Weights of a small transformer language model: learned positions.
MLP neurons of a small language model. Each row is named by its layer, matrix (down: output weights) and neuron, and shows model dimensions 32-127. Each number is 50 + 10 x the weight over its row's rms, rounded and kept within 0 to 99.
A block is one neuron, or neurons of one layer that tend to fire together. Before each block is what it responds to, as a language model described it from the Wikipedia text at the highest values.

Responds to: Short common-word pieces
L2.down606:42 39 35 37 57 56 56 49 53 52 47 52 43 44 60 54 53 44 39 38 30 48 60 54 41 67 46 28 53 35 64 57 44 50 40 46 56 39 51 56 43 49 41 38 52 40 48 51 54 43 43 48 46 52 37 56 57 42 33 46 59 40 48 23 53 59 51 63 41 55 48 55 43 62 32 41 67 47 61 54 39 51 75 56 57 29 54 50 58 39 71 52 19 35 33 41

Responds to: Mid-name word pieces
L8.down114:42 57 51 61 65 53 53 46 58 53 52 41 58 40 47 39 46 43 39 60 40 75 52 40 72 75 34 35 47 64 38 49 47 28 58 31 41 52 58 57 47 61 58 62 61 42 54 62 43 53 52 58 45 76 48 60 44 44 60 61 45 46 41 59 60 41 52 45 34 48 45 34 55 49 61 50 59 36 52 39 59 59 52 44 53 43 62 48 38 52 55 53 46 51 35 44
L8.down188:47 52 63 66 42 47 50 66 49 55 57 43 62 44 49 35 47 53 30 55 30 49 51 38 67 47 49 39 64 45 43 55 44 53 34 44 59 59 51 43 38 51 54 42 51 40 64 41 42 46 49 67 47 55 60 57 38 61 57 55 52 46 49 36 53 44 51 60 61 44 58 49 39 48 50 30 35 36 33 57 55 49 40 44 64 52 44 48 44 17 50 42 26 43 46 37
L8.down1114:49 54 52 34 45 51 48 39 48 50 57 56 59 48 60 70 48 67 49 51 40 40 67 35 50 53 67 72 54 44 49 58 62 61 42 64 68 55 49 58 61 25 44 56 60 52 44 48 20 55 50 48 48 44 44 62 40 61 63 61 56 44 60 32 58 50 39 47 58 53 49 56 51 67 55 58 53 67 51 56 50 51 47 36 36 61 34 43 53 42 30 46 38 59 79 55
L8.down1418:35 54 50 44 57 35 36 43 56 51 54 38 29 59 33 58 50 39 51 59 47 53 59 56 48 52 59 73 54 53 64 67 45 39 56 57 59 63 58 39 61 49 49 51 53 35 49 45 48 55 42 70 44 46 39 43 49 58 49 61 39 51 60 14 57 49 65 51 36 31 60 48 44 57 48 38 34 47 43 67 42 55 49 64 57 45 42 47 52 54 35 64 39 55 50 52

Responds to: Mid-word consonant fragments
L2.down536:44 45 52 60 74 60 59 58 48 64 69 42 16 59 52 36 40 46 70 68 49 52 61 47 43 44 50 43 50 52 38 44 44 47 47 59 44 36 37 45 44 45 25 44 44 42 35 37 61 43 40 51 52 68 48 56 44 47 54 42 38 51 56 44 61 25 67 62 53 41 57 49 52 56 55 69 71 42 73 63 68 61 34 44 60 41 47 58 47 76 68 56 44 49 43 62

Responds to: Second piece of split words
L7.down61:49 67 60 29 63 34 68 52 53 42 45 51 44 39 67 50 47 54 58 33 44 53 53 48 40 34 55 33 49 52 50 57 77 43 61 59 49 51 42 40 45 51 57 47 53 60 47 39 57 36 35 40 59 64 66 46 37 65 46 45 33 54 39 33 58 66 48 37 73 62 44 76 62 54 55 63 36 45 55 69 68 68 33 46 34 47 36 45 45 32 44 54 39 66 26 59
L7.down67:39 40 64 69 47 59 63 53 63 41 61 47 44 51 53 46 43 47 42 49 47 63 68 38 43 35 32 70 36 69 48 42 61 47 52 57 48 48 71 53 33 48 45 63 56 45 66 44 51 43 45 44 49 51 45 40 66 62 52 46 55 51 48 56 36 54 50 57 63 46 53 43 59 52 57 51 46 52 28 37 33 42 36 43 41 38 55 60 55 61 43 40 32 49 49 28
L7.down96:57 55 43 42 47 43 41 50 33 59 49 49 45 52 50 52 47 66 65 54 54 44 49 55 37 55 64 61 38 28 55 60 43 57 40 52 38 32 65 63 47 48 63 62 56 56 64 28 49 62 34 45 58 69 37 64 50 68 58 63 58 42 54 36 60 44 48 67 32 53 63 37 46 57 48 55 53 73 64 56 52 60 28 68 48 36 48 54 27 40 48 58 47 53 40 36
L7.down146:48 54 64 65 48 57 52 63 68 39 60 65 51 52 54 56 50 55 47 61 56 57 56 47 48 55 30 46 30 38 47 32 64 32 54 55 42 47 42 48 60 57 63 60 33 56 49 68 40 60 37 41 57 37 40 66 53 39 49 46 38 33 36 24 50 61 31 39 59 50 61 46 52 38 47 51 75 61 44 43 51 47 30 54 52 55 50 49 55 48 48 48 48 63 43 55
L7.down213:67 35 46 45 44 37 65 52 44 43 65 43 33 47 52 37 54 63 54 38 47 56 43 47 35 62 47 46 62 58 29 51 63 56 55 64 46 36 59 58 49 36 55 49 51 48 58 50 56 45 47 40 55 54 38 55 55 42 46 46 52 49 65 30 43 46 48 54 58 42 70 57 50 59 65 54 59 55 63 42 54 48 47 54 53 48 54 57 53 56 51 52 50 68 68 41
L7.down230:53 55 59 51 58 41 64 53 67 56 40 53 54 62 50 42 44 46 45 47 62 46 60 49 51 42 47 43 40 37 76 59 50 52 44 34 40 53 43 21 54 61 45 32 49 51 65 33 55 45 59 40 40 51 42 53 41 57 50 62 44 26 40 10 75 49 47 44 54 49 51 64 18 56 58 37 61 58 52 54 46 50 56 53 74 40 62 60 63 41 74 38 62 63 53 49
L7.down290:63 44 67 76 46 55 50 48 65 51 32 50 53 48 46 20 53 58 24 47 42 48 60 70 55 59 65 58 46 61 57 53 32 60 47 61 60 45 59 59 38 47 55 36 29 49 43 63 40 54 33 38 61 34 65 35 52 43 63 53 61 46 41 31 45 39 42 40 45 44 74 41 63 64 66 52 48 49 51 51 52 54 47 26 56 50 58 56 15 59 56 36 65 46 59 43
L7.down346:51 45 31 52 48 49 41 63 53 59 43 47 49 35 36 25 46 41 25 36 53 66 50 49 47 81 69 41 32 66 51 59 65 50 48 62 44 59 41 36 39 49 39 52 44 60 39 58 40 39 51 43 47 44 33 58 39 63 59 56 43 52 44 47 56 51 53 44 49 39 64 55 38 42 49 50 65 67 52 57 43 59 60 45 56 48 37 45 49 45 47 61 67 43 49 54
L7.down435:46 50 27 44 51 51 73 53 53 61 49 65 48 52 46 49 43 35 46 50 48 53 43 37 48 39 51 48 52 48 54 53 38 68 44 57 35 53 51 53 42 38 51 57 54 52 42 44 36 55 43 52 54 49 42 58 56 53 40 35 38 59 32 41 49 38 58 49 50 54 53 47 60 33 55 59 46 61 62 56 47 40 57 37 39 40 44 47 56 50 60 36 40 61 74 56
L7.down562:50 39 39 54 74 46 33 66 36 42 37 54 38 54 55 45 50 33 40 53 53 38 59 59 48 37 58 49 36 59 35 63 31 59 41 62 67 72 57 56 48 43 46 55 57 65 53 53 31 52 53 57 52 56 60 36 36 60 46 58 46 49 49 40 69 63 36 54 46 37 54 54 42 53 35 53 32 64 55 28 35 53 61 57 42 48 41 54 58 51 47 39 66 42 48 59
L7.down719:48 65 50 42 60 61 67 54 56 60 47 53 46 58 40 50 42 52 49 32 45 52 55 53 51 62 46 69 51 49 48 46 39 53 52 53 47 41 54 50 57 54 64 51 37 49 46 33 59 62 50 44 50 40 40 39 48 54 39 40 48 29 33 21 46 46 41 51 50 52 47 62 49 43 63 47 57 58 44 55 54 53 47 52 56 68 35 71 35 60 40 54 56 57 47 40
L7.down749:55 48 63 47 53 51 64 55 45 49 62 43 50 43 60 36 37 50 50 57 63 58 42 56 46 48 47 31 48 47 73 51 44 53 42 62 48 41 47 46 39 54 64 46 51 45 56 40 67 71 47 37 61 60 58 50 48 52 61 39 52 65 84 69 55 40 68 42 44 53 42 43 46 38 45 61 51 51 59 45 40 65 61 46 40 55 48 54 46 43 70 47 41 54 58 52
L7.down822:62 31 52 44 50 43 34 53 54 51 37 69 65 49 56 60 50 46 35 51 52 61 52 48 49 36 51 60 41 60 28 61 38 42 60 63 44 39 44 63 53 40 48 49 62 50 71 50 44 58 50 51 52 56 53 37 33 47 61 52 49 45 54 33 59 45 37 62 60 49 62 80 50 63 59 50 58 45 47 54 39 51 48 51 33 48 40 55 34 70 26 48 73 44 54 35
L7.down881:39 43 60 35 45 78 41 41 36 65 49 74 64 50 80 54 47 60 47 43 50 48 34 49 55 53 37 44 57 51 50 64 49 57 58 47 49 44 47 50 35 64 69 73 62 43 54 46 41 43 51 48 59 43 55 38 66 18 42 61 33 65 73 48 46 36 36 59 52 59 50 54 53 47 34 40 58 43 26 54 66 55 29 56 43 56 54 57 55 37 43 51 60 40 34 62
L7.down1034:21 50 61 39 37 49 42 44 44 57 45 60 44 38 37 43 43 65 66 42 49 43 56 80 53 58 60 48 50 46 60 38 50 56 56 56 48 55 48 36 66 64 71 50 40 64 44 42 40 57 52 58 60 46 44 57 34 52 56 51 48 78 45 45 41 41 43 51 62 44 62 56 65 38 64 68 26 42 36 47 70 41 61 48 41 53 48 40 64 31 54 61 57 52 51 57
L7.down1133:55 44 35 52 67 55 54 67 38 65 53 59 44 63 32 59 52 37 70 45 40 40 38 69 48 43 60 68 51 55 55 38 45 47 49 44 63 46 49 38 46 62 50 55 26 47 38 54 50 47 56 47 63 42 43 34 60 49 49 49 54 60 60 41 65 51 45 41 40 60 53 25 37 30 56 51 56 62 49 62 52 51 56 57 60 54 61 62 49 43 60 70 56 54 46 54

Responds to: Four-digit year tokens
L2.down218:40 41 61 30 43 59 35 30 46 57 59 38 53 71 61 58 46 51 53 52 47 56 63 44 47 29 57 62 46 50 53 63 37 29 56 56 56 56 45 81 50 41 41 66 48 43 42 43 51 47 64 41 50 37 26 32 47 42 46 48 45 44 47 38 54 53 41 53 48 42 46 62 56 50 31 53 45 53 29 43 53 43 46 48 32 67 48 38 44 60 34 43 85 64 56 53

Responds to: Table pipes and numbers
L8.down430:71 46 36 36 44 39 47 41 41 49 40 51 67 55 63 59 55 57 60 66 50 57 54 59 56 64 57 38 63 72 56 48 40 46 45 44 44 58 47 42 34 56 65 44 41 56 58 57 62 54 61 30 63 51 51 35 46 55 33 58 43 50 38 18 69 40 67 48 44 57 39 50 30 37 33 52 59 66 39 55 52 56 52 61 53 51 69 32 53 63 56 60 55 52 44 44
L8.down1162:65 42 62 32 51 54 55 40 52 47 56 46 54 48 43 39 51 54 43 43 48 45 45 31 38 42 46 50 40 53 37 61 49 64 53 47 47 48 58 62 29 31 51 40 37 43 37 52 58 50 50 55 44 59 67 72 40 52 47 40 54 56 47 15 51 57 51 53 47 35 49 22 33 61 23 45 57 53 45 55 54 35 40 72 59 36 45 50 42 39 38 62 43 65 48 60
L8.down1287:57 29 46 55 60 48 61 55 39 50 38 48 41 44 58 61 39 61 76 37 50 60 46 72 44 42 47 57 37 52 55 60 76 50 39 63 44 49 46 55 42 43 53 51 51 38 47 44 65 47 38 58 61 67 56 58 78 58 56 57 60 39 52 47 79 51 49 43 45 62 56 68 52 41 48 37 44 43 43 60 52 43 61 60 41 52 55 26 41 35 56 72 49 44 50 41
L8.down1329:58 36 49 48 55 52 51 52 42 41 55 34 57 38 41 52 54 60 43 44 41 58 49 49 47 56 74 46 65 61 60 35 47 48 66 51 46 49 67 56 37 55 66 55 53 61 60 49 80 49 37 52 57 57 44 40 72 62 28 33 49 56 45 09 53 39 62 45 50 43 24 47 56 44 64 70 47 46 49 67 37 52 52 56 56 49 44 30 50 45 55 42 47 55 46 35

Responds to: Word piece after hyphen
L8.down663:73 47 65 49 66 46 51 45 52 46 51 42 48 48 56 52 36 50 50 41 71 59 41 55 39 48 57 41 38 48 55 43 28 44 61 55 56 56 41 41 37 47 43 69 47 62 46 54 47 36 55 61 51 65 65 27 59 56 55 52 55 30 42 39 42 55 50 46 49 50 37 44 42 61 48 54 32 33 61 60 51 45 45 48 57 50 68 40 52 49 36 42 47 58 59 57
L8.down789:30 56 57 43 46 30 63 65 40 46 56 35 46 30 62 51 24 54 62 53 32 37 36 46 37 43 48 59 49 57 59 48 41 64 51 53 53 55 34 46 57 57 48 31 56 62 43 40 34 63 55 48 58 51 48 46 58 62 48 34 53 45 62 68 33 52 44 44 55 58 40 52 61 47 61 62 46 53 47 50 50 45 37 46 54 40 60 61 57 43 71 43 59 18 70 53
L8.down1154:43 68 48 47 47 64 56 56 40 55 59 47 70 49 60 46 58 48 33 43 51 65 45 70 50 57 42 55 55 46 72 53 63 40 48 51 49 39 50 52 43 29 32 51 67 35 52 34 41 54 29 48 49 47 55 50 40 35 49 46 64 49 49 34 50 38 51 53 62 44 48 66 39 42 67 43 53 61 44 52 46 41 63 40 49 52 52 45 67 58 46 72 61 62 70 55
L8.down1155:54 48 27 35 58 39 36 48 44 75 44 55 48 58 40 67 37 58 42 58 54 60 50 45 59 41 52 56 58 38 53 41 48 55 37 62 49 36 50 48 55 40 63 55 50 60 48 50 41 28 53 53 42 48 54 45 68 59 42 48 59 57 59 50 56 47 51 51 33 53 56 45 43 51 47 23 44 55 49 57 65 44 47 50 49 68 58 45 36 47 43 49 59 30 46 35

Responds to: Word-start fragments after punctuation
L7.down52:72 52 48 43 54 46 60 70 65 48 64 49 47 55 45 64 38 73 59 43 47 62 51 50 49 54 55 54 37 43 51 56 49 59 36 62 38 56 46 55 45 51 42 40 70 53 43 50 57 49 46 51 48 47 59 58 51 56 60 65 52 36 36 32 37 65 44 34 58 37 52 60 69 54 42 33 66 52 51 52 43 40 75 41 68 50 40 55 47 53 42 42 46 55 46 45
L7.down331:59 51 51 43 63 42 37 64 55 53 65 50 37 50 39 78 40 52 55 51 49 41 31 47 54 33 34 50 37 65 27 44 59 50 60 46 54 48 46 55 41 38 47 48 60 33 51 51 44 50 47 31 40 72 33 56 46 26 30 54 53 72 49 36 44 64 63 31 58 40 37 51 54 49 60 44 53 44 50 37 48 52 53 58 55 55 43 55 38 34 25 64 52 38 43 44
L7.down385:28 55 47 55 48 55 60 50 60 53 52 64 39 59 63 37 49 42 59 64 49 44 48 48 38 39 36 58 63 47 72 53 55 51 41 51 47 46 56 41 54 61 53 63 61 54 59 59 29 63 42 60 55 44 65 57 46 62 60 53 62 33 43 15 66 36 48 65 73 38 50 48 43 24 54 40 44 41 57 58 54 26 39 46 47 48 43 56 56 36 55 43 50 61 45 41
L7.down422:51 40 48 36 74 55 32 52 55 45 69 50 60 50 45 62 43 59 36 57 69 38 46 59 33 61 64 59 43 52 63 50 41 67 47 62 34 30 50 46 44 37 55 49 48 62 45 47 64 34 39 40 41 51 46 46 37 49 50 46 58 40 43 45 41 51 53 45 46 44 47 58 57 49 45 30 50 58 66 52 49 49 56 52 54 39 53 60 43 54 30 56 55 59 50 59
L7.down576:53 45 50 56 49 38 45 45 62 62 56 51 48 53 34 50 45 40 51 66 54 60 63 47 39 79 32 57 74 60 67 52 39 47 51 50 52 63 49 53 58 46 41 57 53 45 58 33 16 45 52 53 53 46 46 42 49 29 65 42 26 48 67 53 50 55 51 38 57 60 51 53 48 47 66 48 31 36 28 46 50 58 32 44 69 59 50 65 52 56 44 55 73 53 46 51
L7.down673:57 59 37 72 55 44 66 36 66 58 52 43 51 44 53 48 57 53 41 46 52 46 52 52 59 39 42 40 42 49 52 45 62 52 42 42 52 57 62 58 46 47 61 62 47 58 59 54 46 53 41 46 55 57 55 29 43 46 41 38 44 41 58 48 55 51 55 41 40 47 44 46 68 50 43 45 64 48 49 41 55 57 34 62 47 51 49 11 61 64 55 34 36 38 57 54
L7.down696:50 44 40 45 54 82 58 50 41 50 59 44 53 43 38 60 54 43 51 35 38 39 41 56 43 55 59 58 42 49 61 50 40 56 56 43 63 45 32 51 73 67 52 53 57 61 52 52 66 39 72 53 61 60 59 64 50 53 49 48 41 62 44 44 61 47 42 47 41 54 44 60 51 51 42 59 57 40 46 34 56 47 53 31 40 65 61 62 51 51 54 32 53 46 44 45
L7.down848:45 35 39 49 55 61 42 56 59 50 59 46 57 49 52 71 47 43 44 68 59 46 51 38 56 42 55 44 72 72 86 49 54 55 63 56 49 46 45 46 57 46 57 34 61 33 48 60 50 39 41 47 58 47 68 55 22 47 67 58 45 41 63 58 45 50 63 50 48 48 44 51 61 50 64 50 58 50 57 39 54 51 34 50 32 54 49 43 49 54 33 46 42 47 50 56
L7.down876:40 38 73 53 48 50 47 40 78 52 63 51 41 66 36 50 50 46 46 54 52 61 55 49 46 45 49 75 64 52 58 51 35 64 50 46 42 32 51 32 42 42 57 52 46 46 49 48 67 66 37 54 50 44 53 38 54 45 56 65 31 26 55 30 35 58 57 45 50 43 44 53 52 57 58 36 54 56 47 64 42 47 47 32 42 54 29 54 36 55 32 36 54 66 51 55
L7.down1051:46 39 61 36 34 31 38 73 56 55 59 49 71 42 59 50 72 54 61 62 53 44 56 47 50 55 56 58 51 65 36 44 50 51 41 52 44 41 64 45 51 54 49 44 43 48 63 46 51 44 38 36 51 45 66 52 60 59 60 47 67 52 58 53 41 23 39 57 47 56 33 59 67 52 42 62 56 56 47 51 29 43 52 40 49 54 32 30 47 54 56 52 52 64 50 50
L7.down1061:75 41 58 54 41 49 44 40 54 64 47 69 79 50 52 54 44 38 45 59 62 62 63 62 60 63 50 51 60 39 44 39 49 46 78 56 52 63 42 58 62 44 60 55 40 44 45 47 55 25 47 39 47 39 53 54 49 56 49 69 55 47 35 23 63 55 54 58 39 55 51 44 44 43 55 54 67 41 47 49 54 53 62 42 57 53 53 51 32 48 52 59 44 45 52 44
L7.down1152:56 51 65 36 40 56 60 58 51 50 48 50 45 56 38 36 58 53 53 43 38 50 59 46 55 42 48 49 29 49 63 53 41 36 43 35 47 42 53 59 41 53 53 25 48 49 59 46 45 45 62 54 53 56 47 51 55 36 46 47 47 49 48 64 39 57 48 43 63 43 69 61 48 44 48 38 60 48 32 52 75 35 55 44 57 57 50 66 38 64 59 67 51 50 44 52
L7.down1165:52 36 60 50 34 54 59 44 51 54 36 56 51 62 55 59 52 39 37 55 51 32 59 56 36 57 51 59 44 53 53 51 31 51 31 50 46 47 31 52 45 34 41 54 50 58 45 61 49 73 66 50 58 71 44 45 64 47 53 33 29 63 41 43 57 63 46 64 42 56 54 58 47 39 50 33 37 45 52 50 65 55 49 36 45 47 55 59 37 59 57 41 63 60 39 49
L7.down1337:59 59 56 51 48 47 54 63 51 58 52 36 42 59 53 44 48 58 39 54 38 43 38 52 43 43 66 71 45 36 46 53 60 52 49 62 57 55 58 56 48 37 38 39 70 37 53 61 61 30 49 47 56 47 66 56 58 58 41 79 45 28 48 47 52 53 49 54 62 61 56 76 45 48 42 40 32 56 41 73 54 39 31 47 44 45 50 50 57 46 51 27 62 60 34 48
L7.down1347:41 57 55 61 26 48 50 44 58 60 49 54 39 52 50 41 40 79 69 48 57 43 47 60 46 52 53 51 60 52 52 42 55 57 59 25 63 63 54 51 30 62 71 56 55 56 71 53 37 48 58 57 57 39 43 52 44 48 45 44 41 45 43 40 47 46 33 50 65 52 40 52 60 54 38 58 62 60 58 63 38 47 43 50 46 60 49 56 47 33 34 59 34 31 49 53
L7.down1417:55 45 37 52 54 42 43 58 50 56 56 51 50 29 61 78 36 66 28 58 40 48 46 34 62 37 56 65 61 52 52 42 42 58 40 39 46 50 20 54 52 52 50 37 43 60 56 47 39 47 54 46 54 70 50 45 53 49 52 56 61 53 41 49 45 46 35 63 57 51 54 58 52 33 48 56 59 58 47 53 20 51 36 38 52 43 41 57 49 45 40 31 38 51 53 35